config.toml
activation = "geglu"
norm = "layernorm"
parallel_block = false
schedule = "cos"
seq_len = 256
steps = 12822
MLP neurons of a small language model. Each row is named by its layer, matrix (gate and up: input weights) and neuron, and shows model dimensions 16-79. Each number is 50 + 12 x the weight over its row's rms, rounded and kept within 0 to 99. A neuron's up and down rows have the sign that makes its largest values positive.
After each neuron's rows, "fires on" lists the tokens most often at its 100 highest values on Wikipedia text that the model never trained on. A number after a token or word is its count.

L3.gate266:54 54 36 27 58 68 54 41 56 37 53 47 41 43 54 38 61 37 50 37 43 38 55 55 53 45 45 53 60 54 67 70 45 56 62 59 27 51 60 42 57 62 55 73 69 38 40 17 48 48 58 68 39 33 73 76 64 51 51 59 56 50 52 48
L3.up266:45 44 58 45 57 36 60 47 57 54 22 59 41 51 38 50 55 57 52 62 57 56 53 64 60 47 55 66 41 45 63 48 53 59 77 59 44 27 40 65 39 46 66 48 47 47 60 37 37 68 56 73 45 66 59 38 45 42 47 54 45 50 38 41
fires on: " con" 39, " ad" 30, "ou" 29

L3.gate80:57 49 48 31 64 57 51 55 38 46 42 65 50 47 63 31 50 40 37 37 35 47 65 62 52 52 51 45 72 45 69 70 26 51 58 37 45 55 43 53 52 53 30 47 59 43 46 57 56 37 52 63 46 53 77 36 37 44 53 60 42 56 42 43
L3.up80:47 42 55 46 35 50 39 68 49 47 60 56 38 53 59 32 49 64 54 56 55 31 45 50 55 50 42 60 46 60 76 44 38 47 76 43 44 25 42 65 34 73 37 49 58 39 40 40 32 48 61 65 41 41 58 47 64 41 47 45 61 65 40 63
fires on: " Con" 37, " con" 33, " per" 23, " Pre" 6

L3.gate12:43 64 68 59 42 56 44 60 27 50 58 28 44 22 65 56 40 59 63 41 25 35 53 42 32 55 40 64 48 69 44 28 43 62 68 24 43 59 48 28 67 46 75 42 37 33 52 51 44 52 42 67 38 51 17 47 36 59 64 34 69 65 57 39
L3.up12:49 38 77 66 53 70 53 48 56 40 58 42 70 39 60 60 45 48 58 32 36 37 51 38 48 54 38 61 51 57 43 21 59 40 62 10 22 64 44 46 65 51 59 65 46 66 61 49 47 48 69 33 72 46 54 54 35 52 39 30 46 60 34 51
fires on: "um" 80, " am" 6

L3.gate175:55 53 39 53 53 56 43 25 54 46 48 40 56 45 34 22 61 35 43 56 76 57 56 58 39 72 55 58 51 35 46 47 43 50 50 23 16 38 57 59 45 46 36 62 34 50 63 53 31 36 38 48 34 56 65 41 59 33 35 50 65 30 33 45
L3.up175:59 37 48 35 65 52 44 29 60 55 47 43 46 33 38 49 70 50 52 31 74 55 48 52 53 69 58 69 46 42 76 50 60 66 45 40 40 52 42 61 41 37 50 60 58 48 55 64 42 24 36 64 50 60 51 43 62 39 10 59 64 63 45 43
fires on: "i" 77, "ai" 21

L3.gate551:55 58 58 38 33 54 71 57 35 58 52 36 56 43 31 67 43 51 35 56 43 55 62 56 34 66 67 45 44 61 50 43 39 60 61 58 57 47 47 59 70 31 32 58 65 21 68 66 43 36 44 46 55 45 32 41 51 29 24 48 44 62 41 45
L3.up551:59 58 62 46 42 67 62 38 41 55 15 42 66 38 51 51 54 43 46 66 52 27 57 70 46 55 70 53 38 47 37 39 39 55 58 46 63 55 40 51 43 32 31 59 49 42 54 42 38 68 53 56 42 45 60 68 66 30 32 56 62 43 49 37
fires on: ":" 50, "," 18, ";" 15, " |" 11

L3.gate2:75 62 29 39 48 60 72 35 54 48 36 26 60 60 33 61 33 40 32 45 52 71 31 53 66 49 35 56 66 39 58 58 35 61 41 45 33 70 38 49 43 51 51 74 20 30 33 55 38 43 55 71 44 44 35 46 33 37 38 55 79 41 51 46
L3.up2:64 55 27 61 56 58 56 47 44 45 45 62 49 30 55 74 63 44 39 46 50 73 32 49 53 35 49 71 50 57 59 55 57 51 47 44 35 37 41 49 41 36 43 63 54 54 37 71 65 46 55 40 57 34 56 57 45 65 70 35 55 11 45 60
fires on: " ch" 71, " Ch" 20, "Ch" 7

L3.gate49:43 42 45 47 43 44 33 76 49 00 47 49 37 40 44 42 49 59 38 39 52 50 51 57 61 48 58 45 54 54 53 64 56 47 51 61 46 37 39 49 39 41 38 51 35 67 37 36 48 48 09 53 50 46 56 72 65 65 57 48 49 66 61 61
L3.up49:49 62 37 52 53 59 56 83 54 00 54 36 49 44 44 58 64 46 47 70 40 50 53 63 72 53 57 48 56 74 35 47 58 47 41 61 56 53 59 58 54 58 62 61 42 55 62 48 52 48 05 51 47 52 56 56 52 51 34 69 58 62 54 57
fires on: "1" 78, "2" 10

L6.gate448:37 56 38 39 28 55 65 48 56 52 52 52 48 37 58 40 39 70 55 65 37 51 48 45 37 40 49 60 49 62 35 54 48 61 60 47 51 54 53 40 67 39 57 49 41 29 09 41 49 46 49 46 49 50 66 55 50 37 54 48 45 55 41 44
L6.up448:52 64 38 60 64 72 38 48 58 47 67 60 77 44 57 47 35 45 48 62 49 51 49 50 42 52 61 70 41 30 63 51 29 78 57 64 42 43 47 51 53 50 62 73 61 52 41 45 49 79 39 36 54 51 41 45 43 51 53 45 50 56 62 35
fires on: "re" 40, "ure" 5, "ce" 4, "ate" 4

L3.gate0:35 44 35 28 59 43 51 49 71 57 35 66 59 34 48 54 48 37 18 42 61 51 41 47 76 64 29 75 38 36 45 33 61 68 64 49 43 55 25 52 41 42 67 82 62 49 57 55 31 50 40 73 35 32 52 33 26 36 54 56 59 41 54 51
L3.up0:47 31 45 50 74 39 40 41 56 39 25 58 25 50 51 72 55 54 50 69 64 42 40 35 48 61 51 48 37 65 53 55 50 45 50 41 37 42 45 25 70 53 49 51 33 60 76 55 46 50 65 58 68 36 63 70 34 53 67 45 63 55 58 41
fires on: " res" 52, "inn" 12, "raw" 8, "ro" 8, "ford" 7

L6.gate459:59 64 56 50 51 43 64 58 45 40 49 44 55 41 51 45 68 52 55 54 52 56 31 41 67 77 62 40 30 60 44 35 33 55 52 42 57 57 61 70 49 43 68 62 63 50 65 49 31 33 47 63 52 55 43 43 36 46 27 39 47 41 23 57
L6.up459:34 56 38 58 57 39 37 42 40 53 30 54 61 44 58 53 58 50 64 46 43 35 55 65 73 56 53 55 28 40 62 52 65 34 22 50 46 42 47 36 40 55 48 65 59 68 44 67 45 38 33 43 57 41 49 60 47 74 35 52 56 63 40 56
fires on: "er" 23, " was" 10, "ro" 6, "i" 6, " player" 5, "in" 4

L6.gate270:44 54 49 46 47 45 51 59 45 41 65 53 34 75 45 52 51 30 37 62 47 52 64 57 79 47 39 58 66 37 63 65 54 46 47 55 27 66 59 58 42 41 54 73 60 59 46 45 55 43 43 81 70 46 54 56 57 59 51 47 66 54 56 53
L6.up270:50 63 43 37 65 57 42 29 28 48 47 46 58 67 26 54 47 37 47 55 58 60 70 42 57 33 48 41 72 49 34 53 69 59 42 57 41 64 46 66 54 74 29 57 48 56 46 58 41 48 45 51 45 36 63 52 53 36 41 53 52 67 52 44
fires on: "." 50, "1" 5, "SP" 5, "ames" 4, "ma" 4

L6.gate41:51 48 54 48 45 48 60 57 44 67 80 64 39 63 49 49 57 39 34 64 33 53 60 42 63 50 44 49 54 43 52 71 50 53 53 58 55 28 72 59 58 42 64 47 39 72 39 67 39 44 59 55 38 57 57 37 64 53 41 60 61 58 62 64
L6.up41:76 56 66 48 14 53 39 52 56 58 56 52 45 39 58 55 58 50 50 71 48 35 49 34 66 49 50 54 49 47 61 32 53 52 49 43 50 71 39 72 55 41 24 61 37 62 54 50 46 34 35 51 56 63 48 45 53 48 52 70 58 48 30 49
fires on: "re" 25, "b" 10, "E" 8, "st" 6, "he" 5, "em" 5

L3.gate127:61 50 42 68 30 59 46 65 40 54 60 52 64 44 56 46 39 57 38 39 18 52 44 63 54 47 47 69 37 48 54 53 53 55 34 65 40 41 60 52 79 62 45 62 31 47 42 49 42 49 54 45 20 41 46 47 75 46 53 61 53 54 47 58
L3.up127:57 50 42 41 52 73 50 58 57 53 66 54 65 46 52 71 76 44 54 75 52 34 42 65 76 30 58 41 47 57 83 64 44 74 29 48 56 42 55 64 58 57 31 47 56 39 40 45 31 68 49 44 17 48 62 52 49 64 55 58 43 36 54 51
fires on: "re" 100

L6.gate19:55 61 77 78 33 56 62 42 50 59 47 41 28 51 46 67 37 37 46 66 59 43 44 62 52 60 33 75 49 53 57 61 51 56 66 77 59 34 44 86 39 34 65 72 47 40 57 24 45 40 50 55 31 40 57 52 55 48 35 61 48 49 37 52
L6.up19:41 48 41 50 42 30 51 42 53 52 44 27 44 46 43 55 66 48 41 91 72 46 48 50 47 53 60 48 56 24 49 47 54 72 34 46 55 73 65 43 36 47 56 70 41 18 51 30 35 54 62 46 35 50 67 60 52 56 48 66 71 37 56 58
fires on: ":" 38, " |" 12, " are" 10, " were" 6, "1" 5, " has" 5

L6.gate303:43 59 53 37 38 43 48 60 72 48 38 53 53 47 51 51 60 40 51 38 74 46 44 66 57 54 47 36 55 60 54 59 73 49 40 38 51 40 45 54 49 45 48 43 35 58 37 36 42 59 43 51 36 41 36 59 42 38 66 45 42 55 43 43
L6.up303:39 57 50 48 61 59 74 59 57 60 51 40 50 48 28 42 55 59 65 71 67 24 56 56 45 45 57 43 23 54 39 36 51 41 46 70 60 41 43 58 46 50 62 66 53 43 72 56 51 58 42 37 50 45 49 25 40 57 52 63 61 55 35 46
fires on: "1" 46, "2" 20, "–" 8, "-" 8, "0" 4

L6.gate58:69 51 51 65 41 14 37 39 58 40 54 35 62 51 62 51 75 31 38 63 57 45 50 64 50 74 42 46 36 38 36 64 57 54 68 49 49 75 64 32 50 39 57 38 56 52 74 48 56 45 46 24 46 63 53 48 44 59 62 47 60 26 45 41
L6.up58:70 42 62 61 48 48 33 50 40 52 46 39 53 32 53 60 41 53 32 53 47 70 52 46 66 57 47 60 60 64 36 47 33 40 54 40 40 44 48 63 71 50 40 61 47 38 61 56 55 37 58 55 73 55 95 43 35 70 57 53 28 46 72 33
fires on: "al" 29, "o" 16, "as" 16, "d" 5, "a" 4

L3.gate505:43 55 54 76 52 62 24 45 41 36 57 48 65 65 44 58 59 54 51 80 40 54 57 50 51 55 48 33 57 48 65 55 49 45 57 66 46 54 71 51 61 40 53 36 70 57 57 56 50 12 42 57 58 48 53 53 48 36 32 41 47 49 44 64
L3.up505:46 41 37 60 47 57 36 34 53 48 41 50 56 57 39 36 46 44 41 43 57 63 35 27 71 61 62 36 59 41 40 61 56 53 51 47 43 65 57 49 71 46 50 60 65 43 72 52 64 47 41 59 53 54 51 50 56 45 38 49 66 55 58 30
fires on: " School" 19, " College" 14, " Year" 12, " Off" 10, " Best" 8

L6.gate49:75 63 51 51 51 42 78 49 54 44 41 52 56 54 61 22 43 73 32 41 32 40 47 54 44 47 30 29 45 51 28 49 75 50 40 58 50 54 47 47 37 49 50 42 31 39 38 65 36 45 55 45 47 43 56 47 29 54 57 54 56 41 55 42
L6.up49:45 74 63 43 45 46 49 60 52 51 48 36 58 52 68 36 35 58 37 39 54 18 56 24 42 53 40 50 48 65 21 56 52 62 69 47 51 52 53 36 51 55 68 32 49 42 47 48 54 36 44 64 50 61 66 50 44 59 45 46 44 55 50 43
fires on: "9" 25, "8" 19, "2" 10, "3" 9, "0" 9, "1" 8

L6.gate29:45 68 32 60 30 65 81 44 60 47 49 49 36 44 48 44 42 50 62 48 59 65 37 33 38 39 34 58 55 54 52 28 55 63 64 58 54 35 39 64 42 35 78 52 45 47 53 68 49 44 55 54 53 61 48 40 35 55 44 50 71 64 53 62
L6.up29:74 50 50 27 38 47 52 57 66 45 39 45 39 37 45 64 61 14 34 51 58 52 58 41 52 64 60 74 43 38 49 49 59 47 61 47 33 25 52 46 58 55 55 48 70 42 45 46 61 57 59 46 65 50 60 55 56 24 64 73 48 47 66 40
fires on: "it" 16, " Ch" 9, "St" 9, " St" 8, "ateg" 5, "Ch" 5

L6.gate249:49 56 50 66 48 38 44 61 56 54 58 41 39 53 48 61 57 62 48 50 31 47 48 42 59 64 44 74 30 59 37 51 64 52 62 68 66 51 63 59 38 34 49 24 32 53 56 26 51 41 49 54 45 56 60 36 46 58 60 53 36 54 48 52
L6.up249:35 55 54 49 42 43 52 56 46 40 32 53 25 36 51 44 16 44 37 34 56 33 60 39 29 53 54 78 40 31 32 44 49 59 53 47 43 49 52 43 40 46 70 32 25 38 56 36 46 42 46 55 56 55 43 52 56 25 50 79 43 78 28 56
fires on: "2" 29, "3" 16, "4" 10, "5" 7, "1" 7, "6" 5

L3.gate567:50 58 48 68 46 58 71 53 57 54 66 30 41 55 20 58 60 41 48 62 33 19 64 62 56 56 58 34 71 42 68 36 31 66 64 56 37 56 49 45 63 65 33 38 34 59 56 44 28 74 59 38 35 52 60 64 62 56 53 30 35 48 36 42
L3.up567:62 57 45 56 55 59 52 25 48 48 48 40 70 69 41 40 65 57 40 50 51 33 68 72 57 52 65 45 52 42 46 50 44 66 38 37 13 45 39 45 79 44 46 81 62 63 53 45 67 49 44 37 43 50 58 60 40 48 61 45 37 39 46 49
fires on: "od" 95